Weights of a small GPT-style language model, trained from scratch on English Wikipedia: normalized queries and keys.
MLP neurons of a small language model. Each row is named by its layer, matrix (up: input weights) and neuron, and shows model dimensions 160-255. Each number is 128 + 24 x the weight over its row's rms, rounded and kept within 0 to 255.
After each neuron's rows, "fires after" lists the tokens most often just before its 100 highest values on Wikipedia text that the model never trained on.

L4.up1358 [ 93 134  87 155 159 139 125 154 144 151 139  79 143  95 138 125 130 199 121  97 125 189 146 116 135 116 153 136 105 111 130 175 148  98 132 101  91 130 123 185 156 107 115 121 120 127 125 122 110 135 172  96 157 152 136 153 120 130 159 113 157  96 132 107 148  73 102 169 115 119 179 120 133 102 143 160 131 113 111 148 133 112 122 142 137 137 155 140 152 140 100 131 140 164 171  98]
fires after: " ", ".", "\n", " ("

L7.up1346 [118 114 117 102 130 116 156 146 122 136 144 135 128 128 150 153 146 129 148 129 126 104 126 188  99 145 136 133 126 122 129 115 137 119 142 131 101 128 126 122 130 135 131 165  91 133 133 171  88 149 162 110 143  96 132 127 122 118 158 118 182  94 137 154 127 137  87 122 104  94 159 100  92 120 125 125 117  83 144 143 119 131 115  78  97 114 116 135 136 110 114 135  94 114 158 147]
fires after: "|", " |"

L6.up968 [112 154 118 132 124 105 143 139  99 126 158 138 161 151  93 112 130 101 124 147 148 162 164 154 101 153 141 105  80  64 134 124 138 103 122  95 155 153 116 112 158 106 120 111 126 134 123 101  85 127 147  87 161 118 151  66  82 126  80 155 146 167 100 152 167 122 145 129 132 156 142 120 128 129 133 120 155 164 114 145 131 128 129 122  76 104 137 101 181 119 136 118 135 145 144 135]
fires after: " 2", " 4", " 1", " 3", " 7", "1"

L4.up1528 [109 155 129 117 138  93 155 134 136 177 137 168 147 140 115 126 142 148 118 120 177 138 137 130 113 161 122 105 173  92 122 142 114 130 137 106 111 119 113 134 167 131 127 133 114 120 139 128 122 147 161 112 165 121 133 137 107 155  95 101 146 148 135 131 114 132 121 117 172 177 134 127 129 124 129 135 123 124 136 102 114 127  89 130 152  97 206 109 131 175 117 137 168 166 116 131]
fires after: " (", "-", "\n"

L7.up563 [138  98 158 113 127 110 135 137 114 131 138 105 142 123 133 163 116 166 154 209 165 110 146 124  91  66 160 113 121  70 123 120  81 135 135 128 122 170 147 129 111 123 129 126 121 112 141 110  99 133 131  93 131 135 143  93 107 123 105  90 130 122  71 138 174  92 118 126 168 164 145 124 122 124 116 129 121 140 142 146 130 133 151 120 120 153 128  81 109 138 124  90  86 124 132 106]
fires after: " 4", " 3", " 5", " 2"

L4.up66 [134 122 140 158 151 111 194 152 125 148 131 131 166 133 148 155 159 120 138 142 162 134 102 144 136 147 120 126 128 130 110 172 141 132 165 149 110 179 118 147  82 106 160 181  96  96  81 133 150 151 151 114 167 130 139 126 107 116 119 150 145 150 142 139 118 110 131 167  98 104 136 139 153  95 134 168 115 146 157  88 123 121  83 110  91 109 140  77 150 123 110  98 118 168 116 124]
fires after: "\n", " =", "==", ".", " |"

L6.up253 [141 135 117 113 193 117 131 115  98 143 106 106 160 124 150 152 128 152 142 121 149 131 158 143 113 126 160 132 145  97 125 151 121 123 139 123  93 113 170  85 156 105 108 124 102 130  77 123 115 150 118  99 165 138 107 109  97 139 125  98 102 137 146 105 142 143 139 106 122 175 136 153 124 119 155 122 147 135 118  86 145 121 154 120 112 136 124 105 132 120  99 112 136 145 177 123]
fires after: " |", "-", "%", " (", " "

L6.up816 [108 139 117 188 122  88 140 148  99 128 137 108 136 150 132 193 125 128 143 159 187 113 147 118 141 102 138  87 104 118 107 151 118 126  99 178 101 180 121 157 119 118 160 125 123 115 119 152  86 127 141 125 147 151 133 132 105 102 120 131 136 119 109 175 191 109 136 124 140 146 113 126  79 148 111 118 121 131 147 174 147 111 138 155 142 132 128 136 163 151 117 166 148  97 161 126]
fires after: ",", " in", " of", " to"

L4.up1076 [153 113 101 107 142  93 168 158 112 114 137 125 124 135 126 168 186 122 138 142 125 100 139 107 128 126 128  90 111 117  85 144 107 141 133 124 106 132 113 142 127 119 165 167  83 107 105 126 114 132 134 171 144 102 124 101 123 128  93 115 153 143 136 171  90 133 123 162 154 125 128  97 137  43 177 149 121 113 123 143 145  97 108 134 156 131 119  83 107 122 135 106 125  86 130  87]
fires after: "-", " turb", "."

L4.up459 [105 110 126 134 150  79 138 135 147 131 157 127 138 155 171  82 216 150 143 159 162 156 133 131 151 165 120 147 124 139  99 127 124  97 135 101 122 113 141 139 126 117 100 164 107 121 123 127 111 149 149 162 157 136 146 122 103 120 107  98 122 108 142 140 135 100 140  83 181 133 117 130 144  54 145 149  74 139 132 157 157 127 100 175 180 109 135  95 126 125 114 140 123 104 140 118]
fires after: "-", "–", ".", "/"

L6.up1245 [142 141  82 127 110 140 151 154 138 130 142 117 106 116 130 118 120 145 157 164 136  91 137 190  51 143 115  94 167 124 128 144 137 147 161 171 150 117 157 135 204 116  80 165 106 100 135 101 119 116 115 128 114 124 120 122 101 114  88 132 151 119 138 128 168 118  77 125 117 144 132 132 123 157 185 120 139 132 117  85 120 150 146 144 165 110 149 166 143 132 102 148 131 127 112 129]
fires after: "\n", " the", " |"

L4.up1292 [ 63 159 148 151 149 129 159  73 141 182 141 149 124 151 146 152 129 148 128 117 143 112 103 166 105 125 125  91 115 140 118 126 160 169 129 104 107 124 143 102 128 124 122 142 140  98 134 134 127 186 114 130 141 122 116 141 111 130 102 134 139 124 112 120 149 145 126 120 131 126 141 134 126 125 138 126 161 153  75  82 129 110  63 121 170 131 130 122 107 119 100 187 113 144 120 172]
fires after: "\n", "|", " the", " was"

L6.up1269 [108 167 107 164 145 101 152 125 119 148 171 144 181 142  82 117 137 141 157 152 125 139 133 171 129 148 167 104 127 139 135 100 139 144 121 114 139 154 152 170 131  86 149  89 107 127  93 137 143 121 146  92 139 164 148 121 121 160 152 107 102 191 108  97 157 126 143  70 164 115 132 158 137  82 101 116  67 124 128 108 154 111 120 127 118 108 135  87 139 106 103 104  88 137 117  94]
fires after: " |", ")"

L4.up1205 [102  90  88 114 171  95 153 122 122 158 125 135 160 128  97 160 105 154 158 128 125 108 191 145  96 142 160 149  87 151  92 169 130 142 100  97 146 120 155 153 107 115 123 159 136 127 119  98  82  93 146  89  94 120 145 132  91 145 100 130 155 128 121 137 185 117 113 157 136 148 103 142 147 135 160 126 161 150 119  99 145 148 116 148 160 114 179 165 135 145  92 131 119  79 127 124]
fires after: " |", " 0", " ", " 1", " 2", " ("

L7.up614 [146 180 154 151 153  95 131 139 124 106 132 136 112 146 144 152 115 171 187 118 170 116 150 104 136 117 124  94 113 177  92 154 114 134 115 145 131 140 121 123 188 131 179 125  92 141 136 180 114  97 139 134  96  97 147 138  82 140  52  85 163 158  78 167 153 132 105 101 121 177 107 158 139 137 129 127 132 123  94 119 100 114 112 102 154 107 155 103 121 137 144 112 123 134 163 144]
fires after: ",", "-", " of", " and", " New"

L7.up427 [144  87 142 136 142  80 134 136 148 160  91 143 109 177 156 134 114 140 137  79  87 134 134 104 111 133 120  90  92 148 136 145 138 119 122 159  99 157 146 143  93 145 143 131 157 122 129 129 135 121  66 137 129 145 151 107  90 134 160 116 184 127 121 165 131 100 133 120 141 132 116 167 122 100 116 119 115  97  96 135 142 114  93 107 131 111  77 140 117 161 100 178 106 138 144 127]
fires after: "\n", " are", " is", ");", " "

L4.up1293 [134 163  87 158 101  81 145 138  94 183 123 148 144 144 177 127 175 129 163 123  97 111 117 138 110 123 158 138 120 163 112  72 151 156 155 146 116 144 105 138 121 132 128 127  96 123 116 134 108 123 122 144 152 145 145 142 100 163 158 133 152 137  98  98 116 139 131 140 113 108 126 150 109 101 145 107  98 143 137 149 167 109 110 123 144 110 117 156 123 114 115 156 124 170 122 118]
fires after: " |", "|"

L7.up597 [125 119 162 150  78 115 136 143 113 146 164 106 166 138 179 117 131 150 142 169 136 158 125 170 117 120 113 158  99 128 164 143 125 134 144 175 103 119 127 165 115 125 103 136 139 105 138 142  53 143 141 114 151 100 124 127 103 160 114 109 166 157 122 127 190 108 143 110 134 180 114 139 150 173 153 146 135 156 125 101 210 131 119 133 148 119 116 150 144 138 151 146 175 126 146  97]
fires after: "\n", " ", " |", " M"

L6.up851 [143 158 100 148 130 139 123 130 107 162 177 136  95 159  91  91 126 132 111 176 120 187 115 139 113 139 123 111 128  70 162 129 111 114 110 120 156 135 129 108  91  93 122 117 131 137 123 139 105 156 149  95 142 116 107 114 145 156 115 114 157  77 135 132 164 134  82 128 151 141 177 150  95 120 122 147 103 148 112  81 134 130 111 178 155 133 145 137 130 123 151 174 104 117  95 139]
fires after: " 4", " at", " to", " 1", " 0", " 3"

L6.up1533 [141 174  78  97 135 120 143 141 100 136 128 122 113 134 168 142 141 112 129 129 147 158 208 144 137 126 184  93 128 118 105 116 136 118 151 111 120 167 124 156 106 145 113 116 122 108 115 111 125 134 106 120 156 104 151  82 115 191  80 116 167 142 113 174 103 102 132 129 101 173 104 124 124 108 153 135 148 117 135  67 125  98 120 100 164 104 136 124 140 142 106 150 123 138 107 136]
fires after: "–", "-", "1", " 3", "0", " 2"

L7.up943 [122 125 118 132 162  92 159 142 112 173 192 146 141 165 130 161 182 170 179 121 119 181 152 157 141 164 156 151  93 139 129 118 133 134 137 128 102 113 116 166 142 149 122  96 123 133 145 165  91 122 128 137 113 132 159  81 117 106 154 131 153 107 136 150  90 117 102 137  95 111 185 158  89 142 145  86 104 112 125 125 163 119 135 120 101 117 155 156 144 134  96 128 138 133 142 105]
fires after: " |", "|"

L6.up147 [134 120  81 106 127 114 142 125 107 158 142 143 160 149 113 149 143 170 111 113 106 138 140 159 141 132 151 133 146  89 104 102 166 174 137 140  59 139 129 145 113 142 105 169  70 140 119 113  82 117 119 116 145 148 150 145 120 133 151 132 172 129 116 120 135  66 130 111 168 130 137 143 143 111 128 162 117  99 129  87 161 108 109 119 144 105 144 162  91 104 168 153 114 122 109 108]
fires after: " |", "|", " the"

L7.up521 [104 133 113 124 155 111 122 122 115  80 131 138 120 142 157 131 141 140 177 143 105 106 136 175  69 122 121  78 117 130 145 167 142 131 135 141 116  84 141 137 133 104  97 125 121 121 106 108 155 118 158 112  97 144 132 160 109 161  71 136 160 115 131 137 141 124 100 147 122 192 101 152 126  96 150 154 155 107 123  86 123 148 153 148 165 142 178 133 131 135  87 163 124 135 139 110]
fires after: "\n", " ", "%"

L7.up390 [113 129  96 125 138 111 146 105 117 191 134 111 148 139 153 125 150 158 140 195 174 120 149 126 129 122 150 122  71 156 177 121 100 149 158  97 112 143 149 102 158 113 102 148 147 135 127 110  83 134 148 124 129 145 138  72 124 136 113  82 120  85 124 132 173 123 160 131 165 170 140 103 105 111 102 195 113 149 101 104 164 103 142 141 110 147 142  95 113 188 138 116 114 142 157 118]
fires after: " 2", " 1", " 4", " 3", " ", " 0"

L7.up336 [103 142  86 150 132 150 155 105 140 135 141 160 130 142 100 143 155 118 105 126 106 143 142 143  90 172 143 149  92 135 147  92  97  78 129 137  99 137 115 132 173 154 138 146 111 137 120 156 151 120 143 120 119 120 169 125 116 160 146 139 129 121 105  96 160 139 106 126 118 126 149 146 107 125 116 163 133 143  63 139 153 103 133 106 184 105 124  97 120 140 116 176 128 141 182 100]
fires after: "\n", "|", ",", "."

L6.up1169 [105 156 133  78 128 105 132 130 120 132 135 148 115 168 149 187 137 115 174 140 119 151 130 125 156 114 112 105 120 140 120 155 124 112 121 126 120 143 146 116 182 163 132 137 149 138 110 185 161 129 114 117 126  82 118 115  98 140 136 116 126 153 111 153 127 105 145 128 116 121 160 140 109 120 122 158 104 162  87 148 142 144 114  81 148 142 149 139  87 148 126 176 158 141 132 130]
fires after: ",", "."

L6.up577 [156 121 132 133 187 121 141 134 117 172 139 146 118 142  99 149 126 145 113 129 170 128 104 171 133 123 189 121 154 120  86 124 107 109 185 137  88 116 153 117 106 102 140 153 163  93 119 142 114 152 120 136 126 149 122 153 129 138 103 173 179 179 143 130 157 131 142 151 108 156 148 143  96  92 125 123 131 123 101 100 133 118 143  88 161  98 140 119 142 177 125 157 145 126 123  82]
fires after: " in", " In", " at", " is"

L6.up89 [ 96 102  88 135 181 138 136 150 119 114 110 141 186 139 128  95 135 129 140 152 137 150 159 114 108 105 140 103  77 120 135 176 109 112 152  84 132 142 177 110 101  70 113 128 112 132 150 125 121  87 179 134 135 116 131 116 103 156 110 122 108 133 155 130 160 132 107 138 149 132 175 162 134 109 147 149 129 144 135 120 148 136 130 117 127 115 140 147 162 114 121 122 147 171 126 130]
fires after: " |", ".", " (", " −", " $", "46"

L4.up682 [ 96 166 120  85 154 140 134 113 105 107 132 124 102 141 103 116 151 158 130 141 129 131 162 157 100 100 128 123  89 123  92 161 105 173 132 144  91 123 137 152 119 157 153  96 113  88 130 162 124 159 137 114 132 118 171 144 106 123 101 131 108 187 119  91 111 131 104 156 105 154 106 159 126 139 130 140 152 186 121 140 155 134  91 122 151 137  80  97 109 156  68 130 160  89 126 126]
fires after: " the", " of", " same"

L4.up1452 [120 186 144 103 140 125 177 117  91 125 169  88 141  97 109 145 173 142 114 161 131 136 118 119 110 115 134 102 149 120 151 100 138 141 150 100 144 115 150 127 120  66 106 168 140 118 127  91 151 150 163 129 157 148 141 139  77 179 100 147 162 136 149 118 152  96 117  93 152  93 130 135 149 124 173 134 106 117 108 144 144  92  79 160 147 109 144 132 135 111 143 155 105 119 133 122]
fires after: ".", " .", " |", "6"

L4.up1257 [130 145 189  91 133  92 166  78 105 191 129 128 162 168 121 117 187 118 139 129 133 157 149 108 133 129 104 132 146 131 122 126 102 175 123 153 132 151 113 127  92 140 131 153 100  94 171 165 124 150 161  83 132 100 131 148  96 123 144  72 127 107  92 145 144 139 118 109 109 138 129 112 101 138  89 153 159 119 113 170 120 110  96 132 114  98  98 144 146 122  97 146 127 139  80 124]
fires after: ",", " (", "born", "17", "18"

L7.up163 [156 183 140 123 143 117 154 126 146 127 136 118 175 158 160  92 132 139 137 122 151 141 137 104 121 115 132 118 119  84 144 105 124 111 168 129 138 133 129 133 146 113 157 159  86 126 110 163 138 120  72 107 148 112 132 117 110 129 125  96 181 109 105 161 157 109 100 149 113 173 104 139  92 116 123 165 153 139 116 136 182 101 149 129 109 141 153 109 130 123 129 174 100 101 118 109]
fires after: " the", " during", " of", " mid", "During", " in"

L6.up1030 [145 143 133 161 166  98 141  91  55 171 112 117 123 158 156 167 148 119 156 160 140 108 157 119 107 129 132 126  59 162 146 137 141 133 113 123 154 183 133 114 136 124 135 115 138 131 115 161 132 133 132 115 144 107 112 112  93 128 125 137 134 131 118 133 159  97 114  82 138 133 131 118 134  66 133 126 125 114 144 112 129  61 108 134 189 122  94  83 145 167 116 143 110 126 108 122]
fires after: ",", " is", " was", "\n"

L4.up280 [115 166 100 150  70 102 138 133  98 156 161 169 126 165 125 170 131 173 144 147 127 178 151 138 124  82 169 119 125 150 108  96 109 111 115 146 110 105 139 125 139 169 134 106 135 101 154 145  88 193 154 109 142  70 132  87  78 152  45 108 123 163 139 133 174  74  98 167 146 149 113 121  94 122 138 142 142 119 146 122  99 111 138 123 108 127 103 161 138 140 146 129 151  97 123 124]
fires after: " in", " his", " In", ","

L4.up697 [157 109 119 141 101 126 157 122 117 134 139 137 140 138 119 106 117 133 120 102 142 131 146 123 110 109 141 114 130 130 149 149 114 122 167 135 123 119 124 137 146 108 153 146 105 163 163  98 143 111 115 150 161 117 179 133 130 117  91 111 138 165 118 150 130  95  93 170 131 112 146 153 122 157 185 162 124 120 141 134 138 130 133 154 145 181 127 130 105 196  87 122 118 136 153 150]
fires after: " a", " an", " had", " and", " two", " with"

L6.up774 [136 158  77 135 141 157 127 166 150 132 125 136 147 125 139 105 151 153 138 135 121 125 145 171  81 149  69 123 137  90 117 162 133 183 145 115 125 118 127 122 152 116 132 199 109 143 118 120  99 147 166 119 162  89 121  88 130  94 115 152 120 104 136 148 172 149 128 132 136 137 115 131 130  99 146 121 145 122  69 130 104  97  95 121 109 146 155 142 178 127 101 148 134 160 116 103]
fires after: " the", " as"

L6.up1199 [130 119 115 124 122 121 146  81 130 157 155 113 140 133 118 130 151 146 142 113 191 106 158 144 131 102 156 114  93 138 138 144 153 164 142 139 138 114 122 145 142 147 172 145 124  99  87 164 133 163 177 123 126  99 118  98  99 124 101 102 157 186 103 132 127  97 102 140 139 122 108 137 139 133  87 129 136 131 128 157 151 110 162 117 125 130 128 125 155 131 110 140 166 147 136 132]
fires after: ",", " of", " in", " to", "–", " the"

L4.up1352 [125 162 102 140 119 142 153 115 122 112 123 117 171 123 114 149 133 155 139 102 143 113 136 146 105 140 118  93  87 120 132 114 145 127 158  64 155 132 133 136 193 102 101 124 141 132 130 161  76 108 189 150 137 113 124 168 136 141 134 145 170 120 157 157 168  93 149 145 113 120 136 146 117 140 134 141 120 129 110 129 138  93 104 129 167  81 126 127 123 107 107 101 110 147 128 131]
fires after: ".", " |", ",", " ."

L4.up454 [133 143 111 118 125 138 103  99 132 148 100 144 134 130 134 156 158 104 115 165 137 155 137 123 129 144 121 101 126 104 100 124 109 107 129 152 111 157 116 100 145 109 109 144 136 127 170 136 105 137 109 110 153 108 136 118  88 100  86 118 152  57 124 140 134  97  85 138 160 118 117 118 123 101 110 132 119 111 123 143 121 124 107 146 146  86 161  89 135 125 122 143 108 172 183 114]
fires after: "-", " ", "_"

L7.up693 [121 123 101 166 111 148 142 139 152 154 126 134 155 152 155 169 164 102 138 123 152 112 172 139 142  66 136  72 103 132  99 173 101 123 104  99  92 187 125 156 140 127 179 126  96 155 103 157 126 128 122 140 165  86 143 144 105 121 154 161 162 134 150 139 171  98  92 130 134 128  77 159 112 131 109 141 143  99 120 158 128 109 120 113 113 102  96 114 146 136 119 114 150 128 135  99]
fires after: " |", " and", " $", ",", " over", " was"

L4.up374 [131 139 106 119 143 101 142 169 137 131 156 121 141 174 145 149 137 133 147 155 176 128 120 117 119 121 128 102 135 153 140 113 147 126 109 165 130 123 110 163 129  97 106 193 130 137 141 145 123 129 153 159 130  97 144 105 114 103 125  90 103 146 161 155 120 118 133 127 120 133 118 167 127 106 150 166 111 143 116 117 146 114 111 122 143 174 111 138 140 144 134 143 109 144 144  96]
fires after: "\n", "-", " \"", "==", " (", " the"

L7.up129 [111 147 154 178 143 115 128 139 123 147 134 101 129 122 121  97 141 127 170 118 121 157 148 137 111  92 151 102 142 106 109 137 132 137 130 147 149 159 120 132 100 164  96  85 143 126  91 132 132 103  99 105 157  82 128 111 150  84  76 141 103 153 119 147 148 103 131 117 147 136 132 144 139 125 128 134 128 102 151 124 103  71 158 126 148 119 178 107 131 148 101 160 121 101 127 126]
fires after: " 3", " 2", " 4", " 1", " /", " 0"

L4.up37 [161 145 135  98 129 120 103 116 126 182 113 130 163 153 145 143 128 107 141 168 114 123 125 134  82 114 138 133  90 146 119 125 127 150 132 147 119 118 128 101 116 143 144 123 155 176  86 207 125 179 126 110 117 137 152  84 105 166 133 140 113 139  88 134 158  92 121 123  88  93 113 176  85 154 158 127 175 119 116 141 125  95 144 109 114 123 102 145 122 162 121 174 122  79 111  97]
fires after: "17", "18", " 17", " 15", " named", " born"

L4.up740 [125 133 142 125 125  90 129 151 151  88 146 123 159 112 148 138 111 129 142 154 126 130 177 147 103 138 160 113 143 117 145 115 141 101 175 120 106 131 153 143 150  98 132 176 147 147 132 146 118 105 118  78 103  69 116 119 128  95 143 106 154 126 140 129 142  94  92 131 119 135 109 121 137 120 123 133 112 123 150 123 116 104 145  90 176 123 120 107 122 120 150 128 159 109 118 156]
fires after: " |", " a", "–", " played", "'", "6"

L4.up874 [115 120 123 154 113  97  95 137 146 101 147 111 165 166 103 139 109 132 142 134 153 114 116 119 119 108 158 121  89 102 160 135  99 100 131  86 134 162 102 145 129 125 160 127 188 114 114 161 146 107 164 164 142 125 127 141 143 128 134 139 135  97 114 159 119 103 149 151 150  89 190 140 117 125 119 137 123 138 129 117 145 138 143 158 139 148 105 119 146 162 155 103 104 112 137 132]
fires after: ".", "\n", " the", ","

L7.up71 [143 107  97 135 172 134 135 144 102 130 135 117 183 129 130 112 187 131 159 165 149 138 145 114 146 102 152 126 116 117 124  88 120 140 142 160 159 110 137 124 131 120 114  90 104 142 104 123 111 126 139 105 147 141 147 125 107 154 107  77 126 180 140 124 162 147 133 123 151 120  82 108 132  98 104 110 125 145 120 135 183 107 162 138 168  98 193 142 140 105 138 107 158 130 125 116]
fires after: "–", "/", "s", "."

L6.up1465 [138 104 136 128  97  96 184 101 133 139 123 133 166  99 158 103 110  92 122 175 118 146 127 178 140 106 110 104 137 115 111 120  74 103 181 162 135 136 129 145 133 117 105 107  97 133 144 115  65 105 112 124 152 137 119 126 123 120 122 102 162 133 155 120 166 111 124 133 123 120 109 159 116 136 112 121 102 181 119 136 136 104 134 139 115  99 167 178 135  91 108 129 106 135 126  97]
fires after: " |", ";", " ("

L7.up1283 [138 203  93 109 114 128 166 129 104 139 138 153 162 129 118 102 147 100 115 129 134 131 124 220 107 162 141 158  71 131 123 102 160 112 156  98  94 154 111 148 156 121 147 128 115 105 152  88 109 118 121 140 119 139 181 160  79 108 140 129 111 187 106 131 135 101 132 123 107  91 148 147 112 133 155 120 123 100 122 137 111 103  97 129 123 110 109 126 124  98  96 146 118 122 129 101]
fires after: " |", " −"

L7.up973 [121 120 111 151 147 102 122 116 111 144 162 130 101 142 138 142 140 148 114 190 172 138  87 144 127 175 148 123 100 104 133 164 120 101 122 136 148 121 149 135 114 107 101 139  93 128 130 112 112 176 111  98 151 145 123  99 100 166 103 122 150 123 141 157 144 160 107 122 152 159 109 129 104 157 129 164 155 146 112 100 124 108 108  97  91 165 141 102 116 179 148 172 139 153 128 117]
fires after: " 4", " 3", " 2", " 1", " 5"

L4.up1419 [143 102 125 172 141 156 139 106 116 128 150 135 165 170  95 158 186 205 145 107 164 104 144 140 114 114 165  81 111 132 155 109 106 118 109 134 133 149 138 106 125 116 124 161 126 146 151 107 137  99 136 119 111 123 130  80 152 146  95 164 166 140 110 120 160 139 123  97 108 132 123 118 148 129 122 100 137 128 123 118 187 120 149 129 145 108 161 137 109 125 131 137 109 111 175  81]
fires after: ".", ",", " ."

L6.up874 [ 95 154 109 127 112 136 146 141 128 135 165 114 163 168 109 151 189 174 168 147 113 186 147 168 126  84 159  80 110  83 142 132  93 163 142 123 109 150 104 146 122 115 158 110 101  87  97 166 130 133 152 117 167 125 169 139 121 140  78  98 149 119  86 141 148 159 136 139 164 160 127 128  93 119 144 157 152 141 102 133 175  68 145 101 130 136 123 130 167 142 119 133  93 102 119 121]
fires after: ",", "\n", ".", " that"

L6.up299 [156 155  79 157 120 152 103 126  95 152 130 132 104 141 111 166 165 155 118 115 166 156 164 145 145 149 129  88 118 109 111 112 108 145 117 108 129 183 128 153 138 133  89 156 144  87 123 130 154 185 130  96 156 131 111  82 165 144  96 104 100 116 114 105 175 144  71 110 127 149 149 108 117 143 153 143 130 164 133 136 171 141 159 143 138  95 145 167 133 125 110 142 127 106 105 120]
fires after: " 0", " G", " re", " 4", " 3"

L6.up1379 [117 136 115 147 106 142 167 103 115 156 113  93 109 144 128 140 119 144 160 111 169 151 112 151 138 109 169 129  89 151 128 121 114 112  78 116 112 180 142 117 113 157 113 115  80 140 156 139 118 130 151 114 137 121 117 123 128 135 136 155 128 138 117  74 156 129 122 126 130 138 124 148 126 135 169 132  79 176  93 112 157 123 126 143 160 102 109 133 117 112 113 148 121 105 170  82]
fires after: "\n", " (", "."

L4.up715 [131 176 128 156  98 104 115 121 143 148 160 204 127 178 144 127 125 173 115 110 154 167 105 155 130 121 113 152  89 113 106 133 128 146 165 183  86 121 139 115 139 106 135 146  87 107 141 156 127 138 118 168  82 115 125 112 139 102 105 143 151 148 132 184 139 101  98  83 130 129 178 136 124 127  97 147 141 131 121 133 153 116 133 122 126 116 131  73 141 142 127 129 137 112 128 113]
fires after: " the", " in", " In", " two", " as"

L6.up442 [ 96 100 127  95 152 121 191 157 138 153 148  91 141  97 140 179 133 148 125 169 128 136 138 162 124 119 104 106  94 121 147 126 122 151 167 165 125 140 134 149 132 106 117 141  95 151 124 137 141 163 119 137 151 109 116 106 122 140 112 135 133 111 168 116 162 104 116 141 137 144 114 124 156 125 170 139 159 112 140 121 151  89 163 102 142 143 190  83  98 108 121 111  88 123 123 141]
fires after: "\n", ".", "=="

L4.up767 [149 147  98  92 162 147 141 155 111 110 119 130 111 131 117 148 157 154 112 148 117 185 160 128 143 122 129 122 140 108  92 129 120 141  91 149  93 133  81 166 128 133 100 149 118  96 143 140 121 143  99 150 162 128 176  89 137 114  82 119 144  89 130 128 143 113 141 114 126 155 139 169 125 150  92 127 132 151 105 101 107 128 107 139 132 156 194 121 144 113 127 154 146 114 154 132]
fires after: "–", " st", "-", " St", " D", " sc"

L6.up1153 [ 98 148 151 167 118 139 160 123 127 153 127 106 138 131 122 168 137 154 144 101 203 157 104 121 119 107 152  65 124 155 114 110 150 156 100 140 121  83 128 117 155 111 135 148 133  99  93 135  81 157 128 148 130  83 104 156 111 160 134 140 163 152 143 136 164 103 113 103 134 146 105 153 143  79 161 165 164 155 151 177 153 102 148 113 101 131 130 124 143 161 142 126 136 110 146 121]
fires after: " in", " the", "In", "s"

L4.up1200 [107 151 137 132 145 140 135 129 147 120 142 162 135 123 152 121 138 184 146 119 129 155 102 127 144 154 119 115 104 108  96  86 110 170 134 178 143 148 127 144 195 133 155 109 167 125 124 141 102 129 136 157 108 118 141 112  81 116  64 149 130 173 149 119 144 134 128 145 189 116 124 120 146 156 151 167 136 136  94 148 134 138 100 107 137 125 134  84 147 113 126 121  94 112 124  95]
fires after: ",", " in", " of", " New"

L4.up417 [163 133 110 116 114 113 158 117 114 129 164 111 145 183 134 158 146 110 147 115 138 153 136 124 121 124 199 112 109 123 149 103 156 129 210 154 133 142 130 143 109 140 143 136 145 105 107 199 130 129 125  96 113 113 155 108  82 154 123 115 149 135  91 142 181 125 113 147 121 162 111 167  80 142 174 142 105 123 117 118 105 108  98  92 111 123 101 128 138  93  85 132 136 160 128 149]
fires after: " 15", " 17", " 14", "17", " 16"